{"attn_scale": 0.125, "init_std_qkv": 0.0165, "batch_tokens": [32768, 65536, 131072]}
MLP neurons of a small language model. Each row is named by its layer, matrix (down: output weights) and neuron, and shows model dimensions 544-735. Each number is 500 + 40 x the weight over its row's rms, rounded and kept within 0 to 999. Numbers have three digits each. A neuron's up and down rows have the sign that makes its largest values positive.
A block is one neuron, or neurons of one layer that tend to fire together. After each block is what it responds to, as a language model described it from the Wikipedia text at the highest values.

L3.down162:513465498427502423548537593502531514534506511472536535455523492428426478541482502543441532485526552484448553450478559560488485491444422541429509519430499595527546487441472511505509513494478491594549495517439535512438438445477536558489560508503511458495532550537513544455474581542525463472518453527493469453544504457494525556500504503422529482515543486501516489553476481515401486481455492479460491498511480517498436480524540524520488500547541533515502545502500387473545520558528539515464551534507440486523530499593499553499485496522507502483520466468456494448490470491546605490
L3.down338:562502459449532564505466461499517453524480492497552446492564484510446548453437452546530435516458439501484477491430541483473565493575521516527518461468453443565504563545538480457544551493484544510515413509497480478501556508522548523481500471539550528507501530444485521566518488520506508511479501480538499493525476445561507553501549470543439497395456429570497504447452491531538433562507489423499534495402501546435476533558586510519400538457575512526527492518561642466580465471509537473504495497495511479484479430493473532491515485402515496455482472495480477455515519561485478420
L3.down545:486405515485512489435524425478585514438513537440498543492464532469539547520490460499558508503554564500512533437495547562421531487451469516511469464464403504560472438479519566514516549455457462446488494490462466467566451514496456493542523468499526558499577502522531501452555532487522506538525518451509455535435456533468591453477415515498501463548581504533466491418542565516474527489513535485518447502514498550496496514553524505550450484458490515470538462494493491485431546491524510475450601499573486499554481487538509454471481458492532521504471514480494521516446478561505536450
L3.down575:527513551560516497517508466543439561480530521459414488507521504467494550489507514501463470504460514494543462447542418453571486495510434489608519546530429486459522503483580510535472475485463488522492482529502450470460553536532504488521439500462496544509455498507528505457494515490490454525494453479431518468524521510433523518493477524523531444494422460461475503538486575481432499555523540550522502565505432458516508496457487444437511503508476515512466540507541564523528598560482661555520483484391465519497528418475499558450560472522468450507425473461495510510523561442584445483
L3.down584:545451584490506484495412417463566487483504549487480490528494489519445504506526484404482486486481467521461584499471523546479434551578482472511403472542478499530477513484465515453555508457479537495538474503499510513486560517462506551479503519559488538547454529484531502468488528422488531513510536469538418518479538478580518494505538462496486538519561537500564515430455515483492492544525532526573490614560542465522506551518468461502531520539542513514425462489516525458464541530491373459557494549445469458561534507453440521515543474454495507416481511489513477497432502511422546460
L3.down628:542540483488486509442479448516441463550531491502472481566503474451391478478539554489507557513519567474519547455451567506501530467492501494510532543474452520560541498479504557479467446432459451469493497489503406508534489523402448482516452498475615559459494527484498475498493458534479481477470478551471468494520440471476540581556530481518509483519499477445572585471476485487484468457519542530514518513574577501522533461498489518515492549477505496510482461551545464460500507558561505486506536466556527480537588526502562489534476504522464455479471545520516438575505482512421487516
L3.down785:446482506454418470485493377498483456505496494487516537461510512549512459511499538432578523542565558443485513490523521512441478525491460515574439502530555465484559507490468512458482412478515498563473535554532584495474557526563532505497494410472456459463469547480555500509531496497471456476522512403508512481533499521507512488467503486509539498509526511465434443483496487501462566465463446504488493465530491564500482476541468564475493453427469478541473614431406563538518508536553504451451530520532523458503433531539506482469540519568546450434446463471495579519498488412515533583
L3.down853:560558480409416516505491517534533515465529546499520445517587466514430489596496498488436552515471528518526613481429499496449504480501448557436461515502496522497474515529476529515537521440507515442561490505533519482507537461465523568534458561500457410521525475404497549483423454504478511506531437420575572415576540500587476476474510494512539442521473504548503522433509509456485444562506477538528519466533513441490518464569499517466456504472408516468498494487521504529478464478502484517491489474506547528472538498381489525489539572532469496430503512504450516460453576503468533489
L3.down951:510519489502529442488512536440434475512469510471514480518451543417573510493533520528550522537529567478520532506491548486502562479479535513509448445491455504444549528489535516561434519475490503555510512460473434579607475473541454527494507468480541503505495490433482529502539549583469524446468545562533508514553496487470538469483501513478553476443488480413506468476548477464505468518531573485532471550448517537478499585411529497452463433530470511573443500519506485430461506447471522487517504521533492552532487415502481473439520529555536495476482407508546510512538503483522486483
L3.down1236:511459497473553535488508552477550563578553498515505519512509556515449540484557519502521499459468513501508528499518465535490499466501527483502418553508463437473500495472468474531520499486489382435506477516536482512489502536483521501467475495477499499529457524513522539574528457480531447524570543531475474432513486452532511510563542480559522489538524525521576510458488572520556472550503537533464539534508408472526578510541490498428523521482538537554512472445549433453475453515478448504539533469489562477485498495441488580475523461520496468424545465499532475562513542553559532469
L3.down1382:458545552509517513559451472524494531499518510552539455533465563496526602521427509461500501549454524471525494538451457507481506576507521530493544465492539487474479429498547526501451478478488538464499524439512474492460545500556465545472508478488491455502470434535485440540526494484532473504464482509494464512497462448473555477488595493504514474533557529497542512511516448476543571519483505472519477512465529423467484473493542522500507478505462478486521559427497504566488456482493499475446439427461516426515413541423465453472507523561534446439508457512511480488505513474425542411
L3.down1401:503449458455501515473487436429539572467452515554480479514472462514531497485541446470449574561562569508452528542515499520518497470528516419478450489526497522548505544559482476395465506498509491424498508497458494480497472502444474563487576534489549518523512503526497411488585501495489468476511512470521467491525534447496507442544457516446535526502467573571440538475506502536494541559536576537499547498500513514513480533475524563549472497468481527513524550532482537536504475479545207512488556532583496528526506474486495461481548516440488475455495497465531456465465547520519517493
L3.down1477:494524481535517482499496473527579540483491505446543475469477451511454525482522405522498522502450538560432475472527499442481450462515491535525528487506505509455500461451509393497517508493532474440463479506463489455491510508516467550472503481520468496578433533474455527460538535547449482457481471508495499528429463459560474620488508529491507474500517511509550536520442475480538516505552503455523542586457440453509497525519514510579481448480556447498493533493504529562446462507492475370491535529483464556465448513459490556479489531460464515542456457414558498428530480487517506499
L3.down1815:567540456477508490485498534487502524508451469457490536509453541536559559512555474478510514457466510450521510540500481521500511514459470516471477406551535441560451451508540449465496549497496493501501476438583500505509423577476513477535424498486470503485463508562447551499470466511526456467553457528561476459471512499505509503483510531550535432525546449516516446462533499455479515485424521537520447478501514452451541501508557561451502537494576439447517482500469465538462561499561417471482497487493482439454546547447518556503441485527529472481560519437517443537549497498552492454
L3.down2028:552584511573571450508506479521489518484463546534455517536481493532512508504526432556466494499471580508496553496531477550503530446431487464444432557464505507486548511503484541509546484450506529571584550567503493461565412549493444537462484468503516526500509540398544555505541447481524504534502484478513415447414456451576545527485534539534595499582485517574514473437502536510498482404473464521459452542444528444509550551442518560493473433560525522496494549466580525526515480486543486373469487493512469395504499493454500509535524535497469450521555399524552481441480529486454454509
L3.down2030:445479510509493505501425498557518528512439437397496530429485533480514450527491577463517457462511495517485471515613462536536450561437518468575455401500582523495419508498490461458509567512431503547549504500544471524466573473461488537508547445517507476541481488538541480460464528521486563449520507549490458471501521544483503537507521481504456486522544508478513467543474537536464491474497486516524552523475453572484484501495481494608479528514451471435514551467527544500496544536447457482526503507474446512431491538469410477516533469490509551515487519465566509487524501493468444503
Paragraph-opening quotation marks

L2.down60:457495491441478522438481467502475483526493579530501498468479435572535443500536523462557520461475491442398505472456506458502519495518521553472460462482454397505459450509518531501534457484451553410553540499479410456504557531430564517473496549453515468473509645451519449527418533487526562510524412484465423452578524499608506476475424518447451433577484437468456413450555490511480507501496443464486521402530490488533532466496595562454546451533523440490482465551553529467492496537430486564535531521554523533468453476519569484546533533538531567443549481475498499557482466568433433493
L2.down456:464566415506456482441490440494466556521378526460535525487511476466519536527445512478460502482481442497475490466485492544526542470562500514485485558520432486500440569472428457485511512531546501384551521473440515463414472454470508565447488582510531413465483444507515498470508509523522513427481476506451566513471535464523458450523476526429448496509487466482489441433520484538505503446579527417471592485514522493517531486455455458495501512486501485468506513514481519534581483527458559487496572462511520554484508491541435485494444501495485512554502467523582501577447512493485513538
L2.down560:494577451525490440444440518487506470512476476537513546534524481531457507496523554571547494527529497559498516517519494475603501441451546506499488546532422459583464503509553455482462601526488432431535490545528502564493448522452540512475430497534513419532504481607521495507514467481520500514481557526498506458473508553514458481485472507495523540526484510483553474512459477517511485489546512454513463515417554499491497452534469538531485497489496501536576461545551475501509466505506582505508504509434503590548521411492470442442430404541522475544526421472541526476555555443555390513
L2.down1738:509584494476508440523468485503554537430523432496509524460502513530464502407515570465518472451465514465530504509466488550520514467501525458533536506502480448450522577546582509481518561591529489408524574532505537539470501478540528488497470533526522495483555509422501552463430451562509555413543495476526459520542514517500564481503487513466518609444532525456518531504534556521567537526533526555531516484586531556514468461510515525467465507478454507516446468462527494470541487512481547475475540519510473536545493541512541521472481453542530469525529519508518490504514530477545459514
Word piece after initial W

L4.down2043:488509492444502501553457467516529485449518565451462431569457525520518507497513406540482491430499544462541482517520525461490547494463482482541501531436491502505555533475544476526547474510477493544534458537528494519531467464489535563530521526407522521526464515506454468522518520490556439537508535570503507487514529531519445506507525535482575492501576439520523503565480528361425490517423458510471479519500491544539518413471470503498518506553493485500536547492470527508537521566473524468540535532527504553435543566559436548450562472485441450556408493491480501506514462530502519523
Passive participles after be

L4.down465:526493497530483482502490458539510515434460542580458468499534508515519502483579487515482486528532543598526498462506502504475493476489530498518496540503507507460472482424473524473429448496512533502442546449503544491526416571499483557510546479544487512448598510514568502538513474542556509494507522535498505534581460516451497526470514422464479492435521478546528520513510522571504562536561518523460495540517532506488487532500420529490492423452452551491616438480534515587448488503475336498475539521485517423544495472456533520472485499484507540482461504471522585407448501470452490528
Clause-introducing conjunctions

L2.down158:404435478477475471501528554493503519519469444433453467504512560408517487524565604545481513484475499475552477530570545561442497404471497476525496498449502434474505518483504518502475497458527467488454494552480465516467547537496505504439525507478457509460563481520533435508439526518558454502470485499485495546423487517597472453487471512521459488505481496508567390441547591532518510531471408536464556481517458520577422459497476503491537451474496460545539530504543451547484526467573504494467453486505588466533430495529514470584480484526584456521481533473533438445485523468576464529
L2.down864:503481465489504521475552468533517493481504536529594519434466421616494385480478479528515458511474465508423533514501485492462556482570462485561485482493504488530421536512474561520465497484540477548519505533460502488532521411459572550484503535521534472476505484583565454563486519522542515555550511528541503592532493492510483555485512557545453525464490447487463495444503487528548537457463522479548510467524454545565428499532436544454475517513494554516484556517533500540569523502527602487540538462464484544484520503466577603517489439546496462544483487453591517417533550451501512515
L2.down1085:485521470502528478447523495518519473555452412474469536514463504476471510500471566526541439455458480497517472450461513485493506481493572456495533447542487514527497524535480477481515508536544447508461432596493509500481498483472508489521475497504511510510525520490469478493521544460501503490464498430493573507532477385506541523447537460513458485509558538501547508430468574387456479499487469470541508520420473478446369478541577511556521519513492484508577547486496528572568505513541487525544531522522492542484472485552495514582557494459469376541464488514466409529449527496536461498
L2.down1674:491499463493503466455517463506523573514485510507496482462436533451504479552479442532484454561416450505488483521484487518448469381513429516460539440461452442443482504518420445554435457502495545537538478469480492498485488527470523504469478507461526461493466541521482466474526539495491522531543503464571414494464507416571452500469517455438528494474546504487493521503495504396477420564483506471512552530541493531565469421507548480423521512434454492449549431537528503538525485544463545502517535514449506530557542484540554515530594489485469525519507469490551455477481490478518499461
Sports table separators

L2.down299:483480423515511525479574469571562556495467528509437575551527538464513512502517490459470441433527565438540471501493479485515431529490585432523561452513460454477559475484439565527518479521452532455468542436547492475542507514532435449458601526482564514497472455454431461460511510462450462508562519517470511468427502502566598537458510478504436469548441544541504496486505568495529522445489499500514434573491552508547462599436532505542509500558524507458452485479581500517550431449508522462466506543501428498496506528464499541516507475432522512564503502509455496567520415513518558411
L2.down920:533505490520512455561475402557582502489464490493489437483433423534511552534484522501563499425496560498448530564485540548493485469472497447488519526485520506471510527563469516534460542526506529504438478424462549512517553488568509477420470523547429466506554492443496548512541444434468475480537438542620449446476533455504462473538592498442544492496489465528472578478523533468465536524490474605508452509474497471536493470448442506520487506536548464498529496533441473482538525490581521437524516419436478525404488534540492515500531480505463526493449463527472545573520469458561417458
L2.down1892:473516497541483561496507475494606461577586536489570490437492533533477548453518522461542450499531571534511513532484452524489457509483458441520503499483494499538496543436537520551482524431469478429479529551501467508516505495477422524412583453470428483455447474530507496528505525448478469471471463518475452496444414505494586514474557464418492408493513526538561543454509547483486521487489478516525521499422479521511498520443464518465558484571522524501575506505489466513471436485516547459439555445447539566476455520553500487479469500492495527461523478527474481489554438516501537437
L2.down2040:537561482486572445522438426519515503524503512521522507499495409497465545463498451526487528504470483498523478502474468495443525539491494478558506528514545493528500519386465504541547490488496541408535460519592559561507522429488506523515522506539551461504546552486481484467510495425481591482497508461464505458540476438536557446517384447458543475497480458515493495465517575504497468491515523509494372482516430481467476524554429524483550531539487462451537539513527514562554485493523483552473496517421466534439558458485496462532499485512539544439488464522558478496449558450505613462
Start of new block

L3.down5:375498565473591564554427476449491360460474497484461473536486449504453464448539537529511495508496499531521509570451497493526470551490506531436556477529471454466454514503486447492524514617451405452503459529550481459478493569567543459476526457507481513554552466515552531493489501476508523476602528492503495479507561513568502490546561513525526482436512466497508434432476544477469533520470511523488512479499499468496492560498486498475527458476517453481515627499475525466418504480528434546563410545484452498543588482463453501447421368493464505468471471474631487487544539477519548509
L3.down23:431481501490495442521457438562468498519546477458519490502494515523524510487572472538460503478539410536506498494479564491518473515503483498508495507455535451470538595451497528518427433494480501537394484494548486495472478517468530534561532534530549433511469520451445452569475525480439538548474535583541527511505497477443501465491488507515497493513454478472499483473486498534424518423501417538580456397532466573441475493465482420509518410502488464539433486539527489503511559524448594515448506569461432454516559484567521508503512476507484460444466481493500494522422487474499448570
L3.down246:459546475457498546544470511538487551537527458536429472473504545558505531471459558527505509531478501435512460562530477456501532411508512467537549487497520490543516490473431451530502538495461535523582532493518507465504488515479440494518467514487551478385439443508593579551424465465414461460492506482529471508458545520572476539492461529453386443505510547503597546501452532504497493473506524492456474496514507506484448470452523560521490491505529478491478455513505508499473509579493569531435539480478516522404519502544539517472521473478450470551489500530501492542457514450446517505
L3.down268:513542530484523480505526412388521550521510496582497566528459513550542564532489469547412516530484420505521494494481490532513503467502474530497549479430483575542455523547427415509456495555595523456575408527513469534399529488417524500453515504422533477476524506535494485562448547517457477486488505506492535512488525452544475468516553488435475534507431565477522540522493508526479570493543509519481477503533455486499431516502512515490483552527479457456529550439435572539422526508502496541439533532466476568506525538499486530479486503530521531507476452525509512538508545532486477493
L3.down551:451563484434545468536439480472499513480480519589495473488495561424516547509491480504514530537539489485484542537552489546486517483460492501451507497464512564488523554468493468442501553458431516446469518565537455509520437589479539549540470497537439515540466448456550518507555472486472582469539499566517493486487514595493530502497565486464490492419521523496450488543528484540538536477481411547520541437534517473551466551537449515513508603478524453476545590474427476425490570556498531550460409480470574463470528423505489557520540471500531445453455520474466487549524427487445442490
L3.down692:510477485453450478489487479517434540469428494506540463453472486446483564476565474518531532498452605508511556449442475546530521430508521525557501442535446502491466547490458448528590527461427423450496480573584510508454487489463471535524461575459526504521501460563393491485561543473446514499461482507496548510471506461481514463477557551475467478462482476512463512470562499537485490566496476558588467447471535562480539468506528468461473511372472483403546532430527527560484535559503487563461481451538592510439456533520523482476513461442486601526538484489561466487444513480573475510
L3.down750:454481482458532457517475536485532496539473471536514524538553492510448451507491473561483456568429570493496492493390574477509468486536548554492516480526483465486505441464484501441519486491495458495475466472481495498564536416406528532507503510602511536438506492494495455502521531524476496439520429504491548527482522529477484491443489522546510469470463467448546484553528414530575523498529505525514527644510575551487493493523447495501435521457504490476471537483462537414539534536469488538487508512544580489499547549447444464543488441505588467548492491476512441539538491510460519538
L3.down921:522554536437474523462523499474498596457531485504496463488438491546477488476509568504605498446517504541551496473546514461485510466601513491509439391545467475523438589430458493498502507569501534575437469523471444469461517488466556572527601458539374487497447502479514557555462496482506514576523491505509540472528525497442494498494457470435496460485543471474525495548489517507540462487498546492472443472494409496469477488516498473435554463476431536504508506466476518522512468428497475517491530492521482510573513528538417476513495503538470483481512526426487509530569509578541541498
L3.down924:464558557554477510522422556445479490533507451480505447511544513497461491515469557493481532540455500460524540531467470502450496533467501455458457504442502471571458571504463493427551495515548469490533532491480553453580444566523503540469487565540495565500549531471512483521488535448498468417506531464537466524433453426483446531474542489531452511444506424496550453441542585515501425484525486510499473527523481532482510560486502490456553490525468457512510542564468538469495529478543484485530485518454494495493444501490571512459509433496454529489583488538521488517467467458447469524
L3.down960:524501581518528529515426523481485570520503473529475542486463587496530573546481536455546472402585472557477478497488485510564496527497476507466472471493498475412496488481444427510545550457446584452422522578513440417570466517451531478502488459488497554454487510551453452459395490534495555516511467496551502531565586409497467582406539491412491455465452519533477468534523536499480539524509460491452490570518517482497494527465493479495567516461441513478512532469526511475477549543434467444494457508496528498532506558444418529463503533524466482479521548507563489489452516496516503555
L3.down1021:516471489549495507502473573547566456483491510560528503510489503524419507493467480549470454466504522502525536485459417451444492500482510539465469520515528489505556580571489525529555472541478521539539546573503497478492495469465517493457507499511506520448527487547440500516528501461482499475543505516502528524514518482525469500433417511462475493539519535500462485437500572431435460507499479492410503562477486453519552483436438476439464585484541543549567567496511474468520446439449509468519471495444447468583456567518545487506511490561506532488522452475452518582456569556551533394
L3.down1336:604490425511472442526507439454463493485503501537496454509518533500579452478484529527442476468504470421540541464463547515499468522489543555475440528475564445567523492497469544419540548563544515493501539521461484523546508530448562475551523452481503555470476519485581504420501425425490512479515487456476525452482517485514532465477511530497524408607518501548566449453494496476503532525456509520444513431439551510571535508460505424557470534516461493470477477471551563454503494472548426516459437499479552529515461448512449478495500475502439482515472578620464530555512504528526528399
L3.down1352:498506531385529511545457536474487503599517538525413501512508478472480520562570548513485524530451492485519467463524646481493519514503496492472489554458454517507473510523556543513514452488445533536472509468479536463458509427477469508517522533507505500547531472482480510508453537510581413542543570579439540533580539600507544507517549493486522461515462434483418508497551526500421488526517542559423519524483457504499469428528503504470439496519487543521512490498495455422473556548486609521543425550557473505486516481443484458452482507489456489449508575532468577466563501505552521465
L3.down1507:511532451445446480498553560483531517488481489515444483553535508460569525548581533483533557512477554399530500531576543457504458488524499565448511477436483554573579498502572485521502557598513452499529504569504513584469517475486479484393542524414533463502494473482511467525483473482524483502551495510518495461537610442573511509540498567491485571565449444573612527505445533576557468514463528549508439538523503485513490465548449531516528486557477517472540543473590479425542537598521448455467543494557416479443465561456506536470539470596507554479590511480525539444493450456529529513
L3.down1547:523412508496503464511453413522491450491516536376569517501496526489499500509474526527513472451565532527496517453563454483466515505515483536485521473544509463500570519506485537485461545460509518496513462421565542524535500475553514479434590489446484499550466544580471496584448536562491522508466514532590482457461482473400516519478572478487532507544427516578505516477483539481509456510483510464463537509517542544475489510514497531551469551413520509483432491455518455512490456452497506538551488546468515518542510498480482441565409506517443507542476519519489585454551538487530547482
L3.down1983:496514545480469458426584416476509558525477504467445477480488506409509442452500500535457470537499500456524485572564476435515556517430460474442431531512475519521493540534584446516457527512549552498503508504487530523425503505511434562500391480494557481505506466531525508491486494453492531409496454437565519541540437544478497567499465462456482464493523538472555523488564496436586528509586404558510539520485477454481446471541447562533453488508455537421522478561576496527531457462492545531513484510515488490570490507544463521520541496476456566534462472506507522456443508552553549513
Word after copula or "went"

L3.down230:509454558476543432495460573421454516487548475481451437459462466489557477483507442530509484478539484485518425505501543525472504480554489497470443554446538490512464510397466521482580565485515421491421568527475596482420518566483552487478495441450513480510501496516519502520541489477487498483468515445407509488509529423503484525536468458509528582500533511476555489528480421552494489547462537495427504492514525455529506477516407447513472426529479498530503462551457587529522513436502525518471543527444528510505530447426492482557520575452519541435542464480517580477506520454425462504
L3.down253:493492458502554458518568493506470420456565482561465481502495519593449467470460508393479492545413605420425540485524442549497424515510506525520446511489496490536399538471474465510515462475552531508559547463438522479497509408442535489474513592510464538488468471511518434474468545473487520518474499541470513451497530551578512418536469520491483564512473440492432441486555472491497452508494514547516483451569474408532455427508607477456567476477472470432449482567521503515457464518533479559474494538517480476603567463560526446491514498474459435469441510597505499510491443503500587613
L3.down765:446557499552538468565467487439482510481505482560521464520426465562542466496542592474432423487560482518536537411547489488489567467503491488540604554506484533445473426519500466459518454537559446547446537515464464501468529430535574609458596521521503492433448510477500469558518621533452530545453480517475447536512462545539434531510500533484472470470526514496489530492505480497484537506520544485455484513482512497551479543495518481459564480465453505547534478493528463449522500467418501513459416537499587495548503499516455466421459533574522477473502532475550477540586530526569559559
L3.down877:556449531428525484465469497569500508498546445567469512502542518496523482429475514470458433585566545479484480411496463513502472478506543539537484486529543504507457464465506459525540517498515486406527491493480544523479549524465457547526473518489445505457492482459518520515537492547439518490505467452476502543548467522461560539513459572524501503493448447491520488450529466556497513487498540534452558442525504487500470508510555492581493538427525512518533410471436499447507513516457622546447560524517492499525450497413589564473536488440463436518425394506493507480538481550588533568
L3.down945:532472465443478459504469551390508417503465491469515502561521483469477458475499553498554502521515547519550518433477464525527491529464432528438479491511399526475461498516463505494502444410434529517484486429508556555509474435524451538542457442558430478488533558428548504559530475532544516544495539520511474510482584506538478461490479469520474437479401516428460484554489501538528525571571521540504472441476435496520512512545506482379499524529528461544492480496481475543595518555469414531525442513456533530458500541491493482514489493514522518516454537538586470476443470523454533448
L3.down1036:540474579505579506464445446522524456519480522515414526475528474491517477458433531458532535532490506477564554504537585502538578486504457490509468495453497482417480539503484540478484514436579506558599532462543485513530551502505479508485489445510542509524510543502487497486476450504564499509518483541500488478571485480517461533475457483428575570525482507490564490522546528467517493392446535512416501453529508595525464419494512553453491516473600574542484530447507502427527505560479495522579508479552545516519487528536441467498508471514484454480491498418502577517533569490547513508
L3.down1069:456497432422556529529527582571613492483483442606475495502454536469443450547522506518456515563441426459556478550544507490542496471540461470486467516463472497497488475541542472456456472541447476486463468561515496513505527526494486423523557536535535500507488465509466441506478532496516491540502511518475524499483458514520490516479529486524442457480565454462478443512456556532457471490437429497489511487442484532577466498520466505484466449458519505500525476476503484548494482533464482457469546486515540492478493532479537447466418564488502490490597433536441537502539498499464520494
L3.down1338:521572444502494542429478536489487478465488493439489468539475479519518508481556533513494541576505527533435517532581453505469465466466451542477549465444451493520498570531480459443476499545488459502534525543455516459513422529453566515429519526435506484474551477521569513480450484559542515595523434357556484507600480526503535474464478476552562490509532471492512526479490470527544546545528415544507466466505492526500561497487514570515480475491534517544527523530551429468485569462519554519564561483559530456463460482512545436496600524497541529527513550491495493484531512470507464513
L3.down1370:555515490515514488571513498481515503468513550509412429495533499528533574499507480534444521498451535513502441534431458437515443508471462561522470523462551453464498487438510501528555507547526486544496516545554437462535468542435529530495510538562544473490529508498539448532503477526471468519561548504524445461468512476500590576457518505441476487495475482472548473596483448548502470487478476486515484478512516447440508529404578571517538521412501506506532485537483557452573515442458347509551456470459517496544505513568561496506480576442481514479513516421539584512489531424503501435
L3.down1381:476536393447503508540486580456517520449454389505519502535495485440517535515500526507370563539428469448560523477507495513468435439474477488507496546474469546492539519484423505501508513522524488496485479579485536613524524439546431501481445512561521481516557524498484516537478505477489438492567474570549468417529553515516473457504464494508456456625519521452491546397482553511552465482520552464497555434500541466534500516477508497423458459508472516555501554474487462529456476537523511525455548533521534521499519459493492438581531506486489469543491510470537470481490551458455485468
L3.down1404:542481439531469492528475432473491507540494438522496466458571543489591475478509511471475538471435473473505497513475547466521484498438475503457462550452499516499489469448566536500463531495580541408552551490502536522456577464498490505455496442513440483443518456428455437464461515485567486535491471517418486492516464453512515534498485490432514504466439511578564427494506559538543463503479461543459504541482510508495498502540525486518430495505538470537546530464517608507507519554478470445506485531514536533455466517546521457507427439485535515459546539402443526534502571518444536536
L3.down1434:486478529515524525511516535485448465431529568488487474499578541509477463537482465477502477507476523579494511519505503482442499474534588518498494577546490515408504467500484506524480498518484504529471521501474497507475438538466385498541439506545560538508498544550525481570507480456502456536488490476580536473553451481488538489528462471519492538530580548460509520469560533450516486554437526464496569461554522472421466500553472598540557500506582487528512476471552475568534469508475571531485492552450494507528490508505446489475516509484505531498473513474521594519501458519516468497
L3.down1583:485491527547517512502559435444448476506535533514453436505562455484454437490473546475527496494488488512448493470492526600578476482537457492493510481503473519493523533591490469481544512556550464461479493481480492487491464492527566528518483488458533527519492530470465492433488509563566492586557456427460411533478540616552534516528500544499538427541496481557496492472552489501528488500491561464515455473596500472518491527476555536487470551503590528513528489430538450487494472468528439450522454534541462525541549526478531494463494504495536549581471437597521504490477457439551567522
L3.down1731:472513437470471536515448557549505515560492497510481428524524493524501530502490468515423497573419510492535551532471434512482484444538503497508472512534455426498528514481503456469526460443550479541463543497472505491558483543507517470512502531475422471477477498476510486489521565532502525502559458513482521506538515472490460445587575496493430464541502489498503576524509544446424426554491459526487555480474467484510537459504537491462503465558464462467466507483495534476518553503481526420456501556506516457541507464552459493490458558553497502538478474540566448495491561506567571513
L3.down1873:531559441525501482570441507453506471485562501497491469416528542493457438523575455533503498500447497477517458520451475514485512547570424504556432523532462534505515498518493532499462532498521516526519438581544576489503522489493486405487536532462444464564502583459473503525413502485486483482478581497490498518533529506485475471457439445516481549523482488554512521427515564503523498476509517457450549439529481407565594494425456535474471555495551479452516463520470501515594527534539511490513544478463439469466506493452560404584500453561509511533518470472518504570444478505399519553
L3.down1968:466492541500482496514462527576479590445445488422546475540510549523478530485500496556525537505458520515486509515473512470572519442504465433529522502485469526505522501461523426457464595456472453521469514496542487529475510492597505561534523472471450484490467566536501550562599482570472466433567553495519570543466445529503599563454557491459523535510533513479496466482579508509583414571475532506532517488493551530469586495439517455527442444515530500448572503506534487451581500525519533484558567482526488491509499494445574574533515487523458485519532484541546512481545517493542463464
Sports table cell separators

L4.down78:490485524467542488551529537465499475519544490474485546533543552547494452492536478466455515524496523522519479490531568557540550585522514496510529544427455502521521554490532506558524516538497508495490463573558446502490519442472463478481492436478523452494511550407496444524555558430450492493460559536541516521491484524527485457502454392533505478523549486472480539493518528485556491467468558530447540508527465527464461501406470485546500456447462474460595462548499482436502478464493540556507502439580586517459516454509517506467517486477525519487454471494528504466494491471505547463
Digits after decimal points